From a checkpoint of a small transformer trained on Wikipedia: rotary positions.
MLP neurons of a small language model. Each row is named by its layer, matrix (gate and up: input weights) and neuron, and shows model dimensions 192-287. Each number is 50 + 12 x the weight over its row's rms, rounded and kept within 0 to 99. A neuron's up and down rows have the sign that makes its largest values positive.
Before each neuron's rows, "fires on" lists the tokens most often at its 100 highest values on Wikipedia text that the model never trained on.

fires on: "8", "9", "7"
L2.gate2266:72 41 59 47 34 47 45 62 45 35 52 59 60 72 48 57 35 57 52 39 50 60 46 53 36 50 44 65 44 47 37 51 40 45 52 52 37 84 59 48 52 61 20 68 41 46 28 66 49 50 61 47 37 72 67 31 63 78 92 50 54 31 45 39 42 54 45 59 53 47 60 24 51 47 33 53 50 63 61 65 56 20 48 53 40 50 57 39 45 54 62 66 57 71 46 57
L2.up2266:52 40 38 65 38 62 38 45 48 44 62 54 66 61 60 35 36 36 53 47 48 61 38 55 55 54 40 48 68 42 31 27 51 49 37 69 45 49 50 47 60 66 38 60 40 43 55 39 45 50 43 37 65 79 69 20 63 36 51 48 61 41 51 31 48 57 41 62 46 52 47 34 36 37 35 51 62 36 55 44 59 50 44 59 32 46 38 61 50 44 53 54 33 54 55 36

fires on: " |", " floor", " ", " week", " day", " list"
L2.gate1418:45 52 26 55 46 66 55 77 37 52 32 56 35 34 42 71 60 37 37 46 52 49 58 29 29 59 21 37 43 41 69 55 37 41 57 52 59 46 41 31 70 39 52 62 44 70 48 66 40 30 50 43 62 43 75 60 52 50 34 60 64 68 62 36 65 35 49 76 38 43 61 55 47 41 59 49 23 51 49 56 66 42 51 44 67 36 51 25 38 37 51 40 43 33 34 72
L2.up1418:47 63 21 33 65 28 50 42 42 52 43 44 47 50 54 26 56 54 48 57 43 48 58 32 58 37 39 36 63 31 40 40 61 45 58 42 42 49 40 49 67 43 21 34 50 23 35 44 36 37 45 56 54 44 38 32 68 47 43 54 32 57 35 53 54 39 53 42 29 56 59 35 44 48 54 43 54 60 45 41 70 52 67 68 47 39 66 37 49 57 58 55 61 39 42 59

fires on: " ", "–", "1"
L2.gate781:46 64 43 61 35 51 57 48 71 53 50 56 46 31 81 40 47 68 39 59 39 54 46 60 55 74 35 39 58 59 58 49 48 36 67 45 47 30 35 34 50 49 48 67 28 45 42 58 49 55 56 50 36 52 72 60 32 43 33 44 60 26 58 56 51 28 44 74 51 51 70 60 64 39 77 25 46 58 61 40 70 44 42 31 45 41 47 48 47 29 34 38 41 53 64 50
L2.up781:47 64 50 34 42 42 46 62 45 32 32 63 34 55 57 49 58 58 60 51 52 48 49 44 76 48 42 85 73 65 72 39 40 41 60 54 64 27 37 41 23 58 30 31 48 54 37 30 47 29 54 61 35 37 52 53 51 51 39 57 39 68 47 65 51 62 54 50 47 55 47 39 35 59 55 52 42 36 39 54 37 57 47 60 41 48 80 52 57 57 51 36 42 68 36 61

fires on: " ", "0", "1"
L2.gate2516:47 36 39 41 53 69 30 48 56 38 36 46 44 42 55 47 45 39 48 63 74 53 60 76 68 59 25 45 64 49 54 42 55 45 35 51 54 55 77 76 52 74 48 57 34 48 81 52 47 54 70 57 39 38 53 55 47 73 78 66 58 40 70 52 59 39 49 34 38 47 31 48 58 46 73 27 30 43 49 50 50 73 47 44 46 42 68 70 44 35 56 38 44 74 52 51
L2.up2516:61 51 53 45 38 26 60 26 49 56 30 65 19 77 56 62 65 47 61 51 48 77 63 52 59 44 58 58 61 43 56 62 67 55 43 52 54 49 56 44 41 52 52 59 80 40 64 53 58 61 50 54 72 64 47 51 31 43 46 58 64 32 45 46 53 59 33 64 59 62 47 58 52 56 33 64 54 50 60 54 46 62 51 63 34 64 68 50 49 45 46 52 46 62 37 45

fires on: "'", " the", " ", "1", " most", "s"
L2.gate2552:65 50 60 71 42 52 46 56 65 37 43 50 43 39 51 27 38 64 42 43 62 46 50 47 61 64 56 36 46 47 42 52 34 66 75 55 49 54 51 55 32 34 60 41 47 34 59 63 36 33 80 44 64 43 59 54 46 43 57 66 49 35 44 36 87 29 39 55 64 47 44 48 59 50 54 42 39 63 15 35 66 62 53 65 46 40 56 62 47 59 59 27 28 68 52 46
L2.up2552:62 48 56 47 56 58 52 33 42 46 44 43 61 58 57 39 53 54 56 28 54 62 42 77 49 48 63 52 55 44 43 52 53 48 47 71 41 55 55 52 77 55 48 52 50 28 41 60 48 52 48 49 47 56 58 62 50 38 79 57 29 40 61 48 55 39 53 60 49 35 30 71 62 44 56 28 57 55 52 43 47 36 41 50 44 36 52 69 53 46 46 55 38 65 52 42

fires on: " the", "-", "–", " its", " first"
L2.gate460:50 40 58 54 44 44 50 45 55 38 42 51 37 54 52 56 52 58 24 72 48 45 29 41 46 49 44 68 51 59 71 16 58 45 35 46 55 42 39 44 45 34 87 47 61 35 49 47 45 57 59 61 37 36 56 63 39 47 34 56 69 61 38 49 44 40 30 49 64 57 67 61 71 43 64 54 27 47 50 44 64 35 32 64 38 59 63 38 70 44 56 49 36 65 50 36
L2.up460:67 26 50 60 40 26 71 71 41 38 64 45 45 50 41 55 33 53 42 56 42 36 37 53 51 39 39 49 49 54 54 41 25 57 36 71 52 48 47 55 45 62 55 54 63 42 46 51 59 58 39 32 55 58 54 37 55 39 60 35 53 51 41 56 54 55 35 41 68 33 60 62 50 54 54 64 41 53 42 26 57 58 32 51 32 39 44 26 37 45 37 55 55 78 73 60

fires on: "a", "-", " of", "an"
L2.gate726:64 37 34 66 49 53 41 58 56 51 54 44 28 30 52 54 30 73 24 59 72 50 58 43 55 77 33 43 67 46 57 49 47 30 55 36 47 46 45 36 60 61 55 29 54 43 59 58 47 33 73 68 44 65 46 50 34 51 56 36 44 55 48 34 44 25 64 43 51 57 58 58 74 51 48 39 53 60 31 40 43 43 32 41 52 47 39 42 47 58 56 77 45 55 54 46
L2.up726:45 27 67 54 42 30 55 49 59 40 48 55 66 45 39 43 47 36 62 56 50 35 43 33 62 43 60 25 34 49 75 70 58 55 43 68 64 70 85 62 38 37 47 50 63 48 40 68 55 60 81 33 31 45 63 41 57 64 34 37 65 52 66 55 25 65 35 53 66 66 23 52 60 66 35 65 85 32 70 36 39 52 53 46 39 45 44 42 35 43 51 48 35 49 72 52

fires on: "'", " and", ",", " &", "el"
L2.gate332:41 67 39 45 36 59 47 51 52 58 36 49 47 69 47 53 65 33 57 59 50 37 58 63 84 68 44 46 58 61 46 42 60 46 32 57 45 70 54 41 67 45 28 48 49 31 55 42 42 50 52 53 41 46 56 52 35 37 70 43 26 42 51 55 36 42 56 51 55 46 31 65 52 49 43 45 52 58 44 32 58 50 62 20 46 46 69 67 54 47 44 60 32 71 66 27
L2.up332:50 50 48 54 62 42 40 54 45 43 61 45 49 51 48 47 46 40 61 36 44 51 40 43 55 55 40 29 29 57 50 45 63 82 54 74 60 54 42 57 53 41 40 22 49 61 65 67 44 48 36 44 31 51 52 46 59 44 27 53 44 58 59 41 72 39 45 44 50 42 46 62 60 41 54 54 22 38 73 47 41 43 65 49 56 55 48 49 44 62 69 16 41 39 54 40

fires on: "'", " of", "9", " age", " the", "’"
L2.gate1180:47 54 60 53 56 61 71 64 61 59 42 41 66 49 64 59 46 47 58 32 46 41 47 36 49 48 55 56 52 37 72 45 56 48 41 48 29 36 51 65 41 49 60 51 32 45 30 69 54 63 54 60 57 51 47 51 52 64 41 44 36 59 46 57 34 56 45 53 51 67 60 48 44 49 53 40 53 25 47 57 49 37 49 52 49 41 52 28 43 37 62 40 53 40 56 46
L2.up1180:48 48 41 56 53 36 34 61 36 43 47 50 57 48 63 53 52 71 46 51 54 42 65 38 46 38 67 55 45 47 25 61 56 55 65 49 48 54 57 52 50 71 47 51 35 64 30 61 48 45 57 38 64 45 68 60 63 67 82 24 67 58 32 48 58 59 32 41 54 49 37 69 60 37 50 44 43 46 35 26 38 49 58 76 59 41 43 59 62 37 37 15 67 53 76 65

fires on: " ", "0", "1", " |"
L2.gate1841:51 39 40 39 48 63 58 49 64 45 32 43 35 41 46 24 60 68 51 66 26 86 55 31 44 42 42 58 56 41 53 73 54 41 48 66 82 36 51 55 40 42 46 65 48 56 50 35 57 43 48 60 45 67 68 51 47 41 66 64 52 59 56 32 56 33 46 51 47 53 44 48 59 37 45 44 52 41 62 40 61 31 36 24 47 36 41 50 37 45 73 48 34 61 65 32
L2.up1841:44 40 57 27 37 39 27 49 31 71 60 57 50 63 58 63 65 45 41 53 52 58 53 49 49 39 50 71 43 40 67 53 50 52 48 33 42 49 50 37 49 69 64 53 69 42 61 64 36 63 45 35 52 64 45 42 55 36 45 27 32 60 34 53 31 40 41 56 53 43 47 40 57 32 38 43 39 73 51 33 56 63 51 42 65 34 44 45 59 38 47 62 50 50 45 65

fires on: "s", " of", "5", "'", " |"
L2.gate1631:29 58 67 48 41 33 36 62 51 39 57 65 59 37 49 51 42 63 55 32 44 56 30 45 36 47 65 69 58 58 40 47 41 46 57 51 39 59 60 82 46 40 49 60 38 61 44 55 43 34 47 41 36 46 34 39 39 65 36 55 37 37 63 47 60 30 48 58 59 62 61 33 61 38 39 49 50 50 63 54 72 47 58 36 23 55 44 41 48 38 56 43 57 43 51 21
L2.up1631:44 32 51 50 66 53 29 50 44 61 38 56 53 55 56 55 45 47 60 71 51 79 67 67 57 42 57 60 40 32 26 42 42 41 27 60 61 54 65 62 64 63 52 38 40 40 44 70 41 75 72 44 39 41 61 32 62 52 75 61 42 45 47 52 24 59 49 73 66 39 47 41 65 26 23 54 31 48 46 43 50 64 25 63 62 31 49 56 68 64 71 30 34 58 70 42

fires on: ".", "-"
L2.gate811:63 56 51 54 51 54 60 67 30 46 54 34 29 42 62 36 33 55 19 64 50 67 53 56 52 49 39 36 57 46 48 59 61 55 48 49 51 53 55 30 28 58 65 37 40 40 45 51 39 33 51 59 29 65 44 62 60 53 43 55 48 32 19 49 33 26 78 55 37 50 61 56 60 44 68 58 49 40 40 52 46 40 48 52 51 56 63 27 46 19 56 85 25 64 65 56
L2.up811:34 34 57 66 60 65 54 41 72 27 50 56 44 78 43 30 42 49 23 54 65 30 71 31 44 69 36 49 50 41 63 45 71 43 40 43 42 59 51 54 54 75 43 69 43 40 39 40 29 63 39 43 50 57 58 58 63 67 44 20 58 64 36 62 29 50 52 35 57 43 52 53 36 58 25 53 46 38 44 47 56 36 47 17 33 48 35 33 64 45 44 63 52 45 49 56

fires on: " the", " |", "s"
L2.gate2725:42 70 25 47 56 41 55 65 62 50 52 60 30 56 48 27 54 48 70 29 25 52 54 51 27 50 41 45 37 54 43 51 26 65 74 59 64 56 25 46 73 47 39 68 37 52 48 48 55 47 53 42 52 38 45 54 52 54 48 65 34 33 34 54 37 46 30 65 39 39 41 35 64 41 32 39 70 54 58 48 64 59 70 48 42 31 70 53 59 39 57 59 55 68 68 46
L2.up2725:54 47 40 42 53 33 62 67 43 60 41 46 62 47 57 23 34 39 33 44 48 63 59 67 33 53 47 48 58 45 44 48 47 25 66 52 59 58 32 45 86 37 31 47 44 54 58 53 38 82 51 70 48 58 64 49 44 73 58 35 52 71 31 65 33 36 60 31 43 62 49 16 57 47 47 73 33 55 58 54 63 40 29 36 60 47 49 60 52 60 50 54 39 39 54 53

fires on: "0", " ", ".", " |", " when", "1"
L2.gate2690:42 60 39 51 25 56 30 42 43 44 41 52 45 38 42 41 40 47 52 42 49 47 60 60 73 68 45 48 51 32 47 44 63 49 65 54 51 37 24 45 39 65 33 49 30 49 39 43 40 64 68 56 52 44 59 41 14 33 52 47 45 46 39 55 68 25 48 51 57 54 31 64 48 59 48 56 51 65 68 46 30 50 50 37 41 42 64 35 60 56 55 41 39 68 48 49
L2.up2690:48 55 40 42 57 77 38 42 45 43 49 42 54 41 56 60 56 51 36 34 47 49 43 45 55 43 40 56 75 55 68 43 43 53 57 54 58 36 50 43 63 42 49 68 47 55 38 76 37 45 23 37 43 36 57 34 48 47 45 52 38 64 52 28 46 51 30 49 45 27 60 40 38 62 43 29 62 23 47 41 40 51 84 63 23 48 64 45 67 58 69 76 29 55 40 68

fires on: " of", " to", " for", ".", " by"
L2.gate1897:48 47 50 41 62 85 33 36 46 47 50 45 59 43 40 40 46 53 43 72 57 61 49 51 63 64 45 48 46 59 69 64 59 48 47 77 53 56 46 68 50 55 62 59 34 57 42 77 64 54 54 41 36 69 56 66 38 72 52 63 48 47 50 43 45 53 43 44 32 53 41 49 63 36 50 57 57 57 56 69 33 38 52 39 59 43 46 63 58 52 36 56 63 57 56 50
L2.up1897:36 27 46 31 55 51 41 40 43 62 56 45 42 35 50 49 45 59 57 46 38 60 61 48 37 27 63 31 44 58 44 25 58 57 63 59 47 46 45 70 53 67 53 50 60 42 37 37 38 79 44 65 48 53 72 24 64 58 56 78 39 62 45 86 36 43 57 47 51 18 37 54 40 46 44 33 49 45 52 42 53 45 60 59 47 38 60 54 33 67 38 67 44 54 49 85

fires on: " ", "1", "0", "2", "7"
L2.gate932:27 36 40 48 57 59 62 44 60 42 38 46 19 62 37 65 36 59 48 62 66 71 68 62 46 51 36 58 34 47 60 30 37 22 47 33 59 54 45 56 51 61 43 62 42 53 50 43 46 43 49 55 67 50 61 58 50 57 37 57 54 37 49 50 60 37 47 52 55 43 65 45 55 42 35 70 75 63 56 18 53 61 67 50 44 60 69 56 60 64 57 41 34 69 55 59
L2.up932:59 63 39 43 57 67 51 53 48 30 75 46 54 46 55 58 44 36 61 53 64 45 47 49 63 64 48 54 40 51 58 38 52 62 75 50 56 45 53 25 47 56 58 43 47 17 50 60 49 45 55 53 47 46 59 34 63 29 60 72 63 53 47 36 36 49 53 64 52 64 57 29 35 57 47 48 39 42 47 45 53 56 43 63 37 46 47 70 49 51 39 57 62 55 24 51

fires on: "5", "8", "0", "6", "4"
L2.gate1146:36 41 56 45 46 53 46 29 58 78 38 69 40 38 71 38 54 46 59 68 49 41 50 52 33 65 47 52 66 66 54 45 43 37 38 38 55 57 60 35 57 46 53 61 42 36 65 59 51 45 53 43 59 49 47 36 42 39 64 54 34 54 54 45 22 44 51 69 60 31 36 61 47 63 61 32 47 41 59 60 63 67 48 53 44 15 67 46 25 46 53 74 55 37 37 50
L2.up1146:35 55 29 62 62 56 46 47 48 74 66 36 42 55 64 42 54 45 37 75 46 50 33 60 55 61 62 67 54 60 66 34 59 30 57 34 56 42 41 55 22 31 43 36 62 52 71 33 48 46 45 43 27 54 45 40 18 59 57 28 53 50 56 47 44 36 70 78 55 63 56 46 58 60 53 49 58 52 59 47 53 33 50 61 55 60 71 29 44 54 53 62 62 46 53 63

fires on: "\n"
L2.gate1824:46 57 23 26 39 45 54 41 71 49 55 44 35 36 57 63 72 60 49 67 57 39 70 55 54 33 47 50 44 57 53 58 50 66 37 61 59 26 39 23 49 48 59 59 62 46 47 36 60 54 51 46 61 57 57 41 57 40 53 46 50 26 60 48 56 63 60 52 33 56 56 32 43 46 56 45 68 46 23 53 69 33 66 60 48 48 46 55 56 34 42 48 62 53 40 36
L2.up1824:59 38 49 54 58 31 36 47 48 64 67 62 46 38 25 35 29 49 41 38 32 47 65 54 57 48 53 46 43 57 49 59 52 44 59 36 45 52 36 60 48 37 41 51 49 48 60 45 48 50 52 64 68 48 47 63 69 95 65 51 60 49 49 55 49 27 24 55 55 57 41 41 40 31 40 25 51 38 42 48 38 56 47 52 57 41 28 56 43 44 44 54 43 50 67 61

fires on: "1", " her", " its", "8", "7"
L2.gate2531:45 49 63 48 63 75 47 48 66 48 21 56 51 66 60 51 64 56 64 47 67 61 65 49 56 43 37 69 66 57 51 40 46 64 44 52 49 71 52 46 60 34 47 66 49 35 39 40 64 36 57 44 58 27 90 42 66 50 64 52 62 42 45 57 41 59 33 46 53 51 23 43 35 41 36 33 60 63 63 51 46 28 40 37 56 46 72 34 38 39 57 60 44 55 36 44
L2.up2531:60 55 75 39 31 78 61 57 44 47 53 53 48 49 64 39 85 59 47 48 50 49 48 60 44 32 67 64 47 56 66 50 70 44 58 69 66 65 36 47 63 60 29 54 57 49 32 38 55 42 72 51 70 57 63 55 36 57 57 49 57 46 27 46 49 46 40 45 38 39 43 61 34 50 58 44 52 37 58 54 66 45 44 84 60 51 53 55 45 55 71 47 52 60 56 54

fires on: "1", "2", "–", " ", "7", "ie"
L2.gate1218:60 46 63 53 63 38 63 54 53 53 40 60 48 41 61 52 38 45 42 69 56 49 53 40 65 94 49 60 42 52 58 41 49 49 50 37 54 42 47 63 58 44 39 46 72 32 61 46 36 44 77 47 61 54 54 46 42 66 48 39 50 41 47 37 38 33 52 45 58 58 51 44 65 56 44 49 21 59 49 42 58 65 43 45 29 56 52 51 48 58 39 38 44 50 56 23
L2.up1218:38 58 65 45 45 59 47 62 31 48 30 40 53 50 49 66 65 62 30 65 74 44 51 32 42 75 55 45 45 52 38 35 40 67 42 51 31 50 56 39 51 32 30 45 58 58 50 46 46 42 54 45 49 44 55 46 22 17 57 50 49 62 39 42 47 67 51 54 43 58 51 49 66 63 41 45 51 58 47 48 28 48 52 55 51 46 37 55 37 76 45 54 59 58 58 65

fires on: " and", " or", " &"
L2.gate2080:51 58 49 37 55 48 43 81 57 37 35 66 49 59 44 53 47 72 38 53 69 35 58 37 66 61 42 40 54 52 38 54 55 50 34 55 42 42 57 45 61 49 48 70 41 39 45 55 38 66 39 43 49 37 63 42 56 56 49 66 39 44 56 35 45 45 25 46 36 39 52 64 70 66 57 42 69 28 29 49 42 71 54 57 41 50 57 65 46 36 43 62 38 50 71 29
L2.up2080:60 42 57 67 76 57 69 52 52 45 53 60 53 65 66 54 67 48 61 49 54 42 57 23 48 45 44 46 44 45 57 51 51 39 66 77 55 39 44 62 41 40 58 48 55 30 40 65 51 44 48 65 56 42 49 62 48 38 30 58 31 31 57 35 62 79 41 63 34 69 38 43 37 26 73 46 56 66 63 61 51 55 53 48 50 63 52 62 49 34 47 35 74 56 66 46

fires on: " ", " |", "\n", ";", " ("
L2.gate1430:41 55 33 25 36 67 59 49 53 59 69 41 63 39 40 36 66 73 51 60 42 43 49 52 40 41 55 51 42 46 52 42 49 44 51 45 52 52 50 40 55 68 69 59 03 29 25 49 48 64 47 50 28 49 57 81 41 46 20 50 44 42 43 52 37 42 38 70 33 46 59 36 36 38 63 55 59 70 40 55 59 24 41 30 49 46 51 70 62 49 48 54 39 41 43 38
L2.up1430:35 22 42 54 59 68 54 52 63 27 67 41 26 66 50 63 58 59 39 71 67 45 44 26 56 29 36 46 29 75 41 29 45 57 46 48 57 54 54 50 42 51 52 46 47 45 33 45 55 59 44 52 41 17 65 63 48 58 45 45 46 74 51 59 41 59 42 59 61 29 45 57 42 57 48 52 54 38 54 22 36 31 62 56 42 66 35 54 41 48 44 48 50 41 46 49

fires on: " |", " ", "-", "."
L2.gate257:46 60 36 40 63 46 35 51 41 56 69 37 38 79 67 54 29 47 66 72 43 72 39 64 39 63 62 69 48 40 69 35 54 46 51 62 73 55 49 65 33 40 69 45 44 47 34 46 41 33 60 58 37 53 63 72 42 73 23 48 44 49 61 53 44 21 51 65 69 67 35 36 60 57 65 48 57 50 54 26 67 35 51 36 40 66 49 77 67 35 25 61 38 49 47 54
L2.up257:52 44 49 71 48 68 53 50 37 67 48 55 63 54 62 33 53 52 33 43 49 38 43 64 31 25 44 60 51 80 59 60 46 50 73 48 57 53 64 40 41 45 53 55 79 66 45 40 45 71 54 48 43 49 53 74 62 53 61 41 52 41 48 38 41 76 51 50 58 39 44 68 45 43 63 62 59 24 63 60 50 39 69 54 55 27 35 39 63 36 36 67 39 45 39 33

fires on: "-", " ", "s", "be", "–"
L2.gate577:58 66 43 39 55 37 58 47 59 53 50 55 49 44 53 37 40 43 53 51 56 57 39 51 49 63 45 89 74 52 59 41 60 39 47 48 63 44 48 43 53 37 56 59 53 43 53 35 38 76 71 29 46 52 60 67 57 82 41 57 57 52 50 62 27 51 53 72 53 59 56 23 65 44 60 48 52 41 37 64 58 39 38 76 62 48 65 62 53 50 47 70 54 42 69 50
L2.up577:65 38 39 83 61 48 44 59 44 39 32 51 44 37 47 53 33 56 24 63 60 49 67 26 53 52 48 59 49 51 49 51 41 47 34 39 59 57 69 59 38 61 76 48 67 72 37 34 49 54 49 43 32 54 47 28 39 48 53 68 55 52 44 21 37 66 58 50 42 55 52 62 38 57 65 46 51 63 38 57 28 46 54 51 37 74 40 36 43 33 50 58 48 47 49 65

fires on: "\n", " |", " km", " "
L2.gate1560:27 43 46 56 55 57 62 55 53 40 49 52 50 52 48 52 18 43 48 53 60 52 51 57 38 59 46 50 49 54 67 43 64 48 48 54 48 50 29 44 42 42 62 41 38 54 39 46 39 47 38 38 48 63 51 57 34 51 36 37 47 39 58 65 44 55 57 75 37 49 45 49 58 33 49 20 46 52 64 45 60 49 42 34 60 51 65 49 51 69 56 55 30 63 64 77
L2.up1560:24 53 40 54 41 73 65 68 41 29 30 54 40 57 50 37 33 47 36 58 38 42 41 42 38 47 53 49 43 44 61 46 40 66 64 67 54 76 32 51 61 43 43 29 61 50 53 38 49 41 48 74 45 65 54 52 65 37 22 71 40 36 47 43 81 70 52 31 45 36 57 46 56 57 69 61 62 47 39 48 51 34 49 43 50 40 65 22 37 65 43 35 34 85 40 72

fires on: "2", "1", "8", ",", "9"
L2.gate1322:52 78 75 56 65 55 84 57 47 49 49 50 34 59 65 43 59 64 57 39 60 62 48 67 47 49 29 52 48 48 50 35 40 49 47 43 43 85 53 47 42 49 50 39 63 54 44 38 36 58 66 55 52 55 64 60 68 33 46 61 63 54 41 33 78 54 52 56 33 59 41 47 42 72 78 43 54 50 42 59 53 43 42 60 41 42 46 55 36 43 59 56 56 44 73 35
L2.up1322:43 50 43 67 47 54 48 61 40 58 34 50 41 68 52 64 55 28 58 51 36 73 48 38 41 47 41 61 38 55 55 47 49 55 62 42 63 74 49 54 51 43 38 49 57 50 45 35 28 47 70 54 70 47 62 59 42 50 49 71 56 64 45 75 72 63 44 60 36 41 54 56 49 65 25 51 42 37 48 41 63 46 35 69 77 62 39 42 39 48 42 52 69 36 54 60

fires on: "0", "9", "8", "1", "2", ":"
L2.gate2709:76 50 63 65 57 72 71 48 58 51 48 53 46 58 58 42 44 45 39 51 51 51 44 46 61 58 64 61 65 38 59 51 39 49 50 59 65 38 36 44 72 59 52 41 45 54 48 73 61 43 54 51 55 69 43 36 50 19 65 57 55 72 74 43 20 45 66 75 40 44 36 43 40 58 51 52 39 53 60 67 51 52 53 36 75 47 62 36 58 45 59 52 52 54 46 60
L2.up2709:29 54 60 43 50 64 35 51 49 54 29 67 50 44 55 56 48 60 50 44 48 47 42 74 58 56 57 66 65 60 43 55 52 75 65 34 75 58 50 36 55 58 48 57 50 65 72 56 49 56 48 36 42 61 56 43 28 56 44 43 63 70 59 38 56 59 69 53 54 27 40 73 65 77 47 47 48 40 69 58 50 61 57 66 74 67 68 38 40 26 45 66 44 58 44 35

fires on: ".", " to", " in", " of", "8", "0"
L2.gate1331:42 52 39 42 56 64 45 45 62 65 49 34 39 65 56 56 40 65 44 69 60 56 44 55 28 44 36 82 30 48 58 59 56 23 31 56 46 59 59 54 48 27 60 52 50 73 50 57 53 45 73 47 77 57 65 53 51 53 38 30 54 34 49 53 47 56 67 32 61 35 34 57 70 32 70 32 54 40 57 53 65 32 39 63 62 51 74 39 48 60 66 66 29 60 41 57
L2.up1331:41 32 55 51 58 58 39 69 47 42 47 49 42 43 52 55 31 39 74 55 52 74 57 49 54 36 52 59 45 42 38 50 11 43 58 56 45 49 57 49 38 40 54 48 45 62 43 43 53 67 31 45 61 27 46 54 51 49 51 91 46 40 44 87 57 32 35 50 61 40 41 33 55 47 57 36 60 63 62 63 46 43 55 62 57 51 45 45 72 54 44 73 41 53 46 41

fires on: "1", "2", "-", "i", "sh", "\n"
L2.gate2471:33 43 71 61 58 59 44 69 65 39 49 41 32 37 51 35 25 54 47 59 45 36 46 50 76 53 44 38 47 41 51 54 38 47 34 76 44 50 69 56 32 42 38 47 42 55 64 66 36 47 46 67 38 39 61 51 43 34 42 69 40 46 28 46 54 42 58 51 33 46 56 58 68 64 43 23 36 65 59 31 78 35 35 28 38 59 44 64 57 39 44 49 53 68 66 57
L2.up2471:37 57 57 32 63 57 47 47 49 32 46 58 47 51 60 47 51 38 56 56 59 73 33 54 51 67 67 56 79 62 60 45 35 53 64 34 46 37 67 68 28 57 66 56 48 58 37 31 27 59 47 41 74 42 23 43 50 59 18 63 43 87 43 57 57 55 58 48 35 37 53 40 41 60 46 56 58 45 76 47 48 43 43 63 80 38 50 43 40 57 29 42 45 49 44 61

fires on: "1", " ", "2", ".", " ("
L2.gate706:56 38 43 54 53 54 41 54 46 45 29 47 57 57 47 62 44 57 47 54 54 50 41 61 54 47 17 55 45 50 41 62 56 33 48 61 66 35 54 70 33 75 46 65 39 44 09 71 40 60 56 63 43 56 62 46 44 61 52 42 43 48 63 63 43 42 42 50 61 44 49 57 68 26 27 54 51 49 40 56 50 68 32 60 37 51 48 28 45 38 78 30 44 53 67 65
L2.up706:32 53 42 71 26 47 66 43 46 59 49 60 22 62 52 52 48 54 58 61 37 48 57 61 66 76 47 34 35 54 65 30 52 70 49 48 46 67 49 27 44 49 39 39 42 42 50 55 60 34 58 30 48 41 55 41 45 01 58 38 47 72 50 62 44 66 23 45 58 68 49 31 57 43 40 37 54 70 45 52 48 60 45 63 51 40 49 42 39 28 52 47 49 49 43 67

fires on: "0", "9", "1", " ", "8"
L2.gate1881:57 49 36 46 58 72 61 47 63 53 54 48 38 47 63 71 45 66 55 59 61 61 50 41 51 45 43 58 37 41 54 57 33 56 60 52 56 60 52 63 37 48 65 60 37 41 66 52 47 63 52 38 57 42 62 53 51 67 41 45 52 44 45 41 38 51 48 67 51 70 44 47 59 45 52 39 52 44 54 40 71 53 32 60 43 40 77 68 35 54 50 36 47 56 59 65
L2.up1881:47 61 38 61 56 75 47 59 50 33 56 50 29 27 73 43 25 40 45 36 44 26 38 42 62 58 57 57 57 43 50 45 67 40 46 64 67 49 50 50 44 46 67 69 61 41 70 61 53 53 49 61 67 63 53 49 55 43 50 66 46 43 49 68 47 32 69 64 52 66 43 47 77 45 52 63 63 56 19 59 37 57 29 41 68 45 58 63 52 47 43 53 48 50 42 45

fires on: "1", "8", ".", "ers", "0"
L2.gate1186:42 38 45 55 40 57 38 33 43 59 39 61 55 61 54 18 43 54 74 55 51 45 48 60 59 57 54 43 43 39 50 31 41 57 47 62 50 66 46 55 47 57 57 52 69 35 67 66 60 61 46 45 55 58 62 60 51 60 51 29 52 67 51 49 59 49 20 51 73 50 55 49 58 49 41 54 37 47 70 64 35 41 45 56 51 26 57 37 38 52 62 87 53 34 43 52
L2.up1186:36 46 49 60 54 46 42 58 41 44 64 61 30 46 50 41 68 23 41 55 52 40 68 81 44 47 39 48 65 47 55 36 64 70 44 38 49 66 61 50 35 56 55 37 46 56 63 49 40 48 45 35 28 50 57 57 51 42 59 45 56 56 41 51 48 45 37 53 40 69 43 44 58 27 74 41 33 57 50 48 43 59 48 67 43 24 82 54 59 56 77 69 28 78 39 56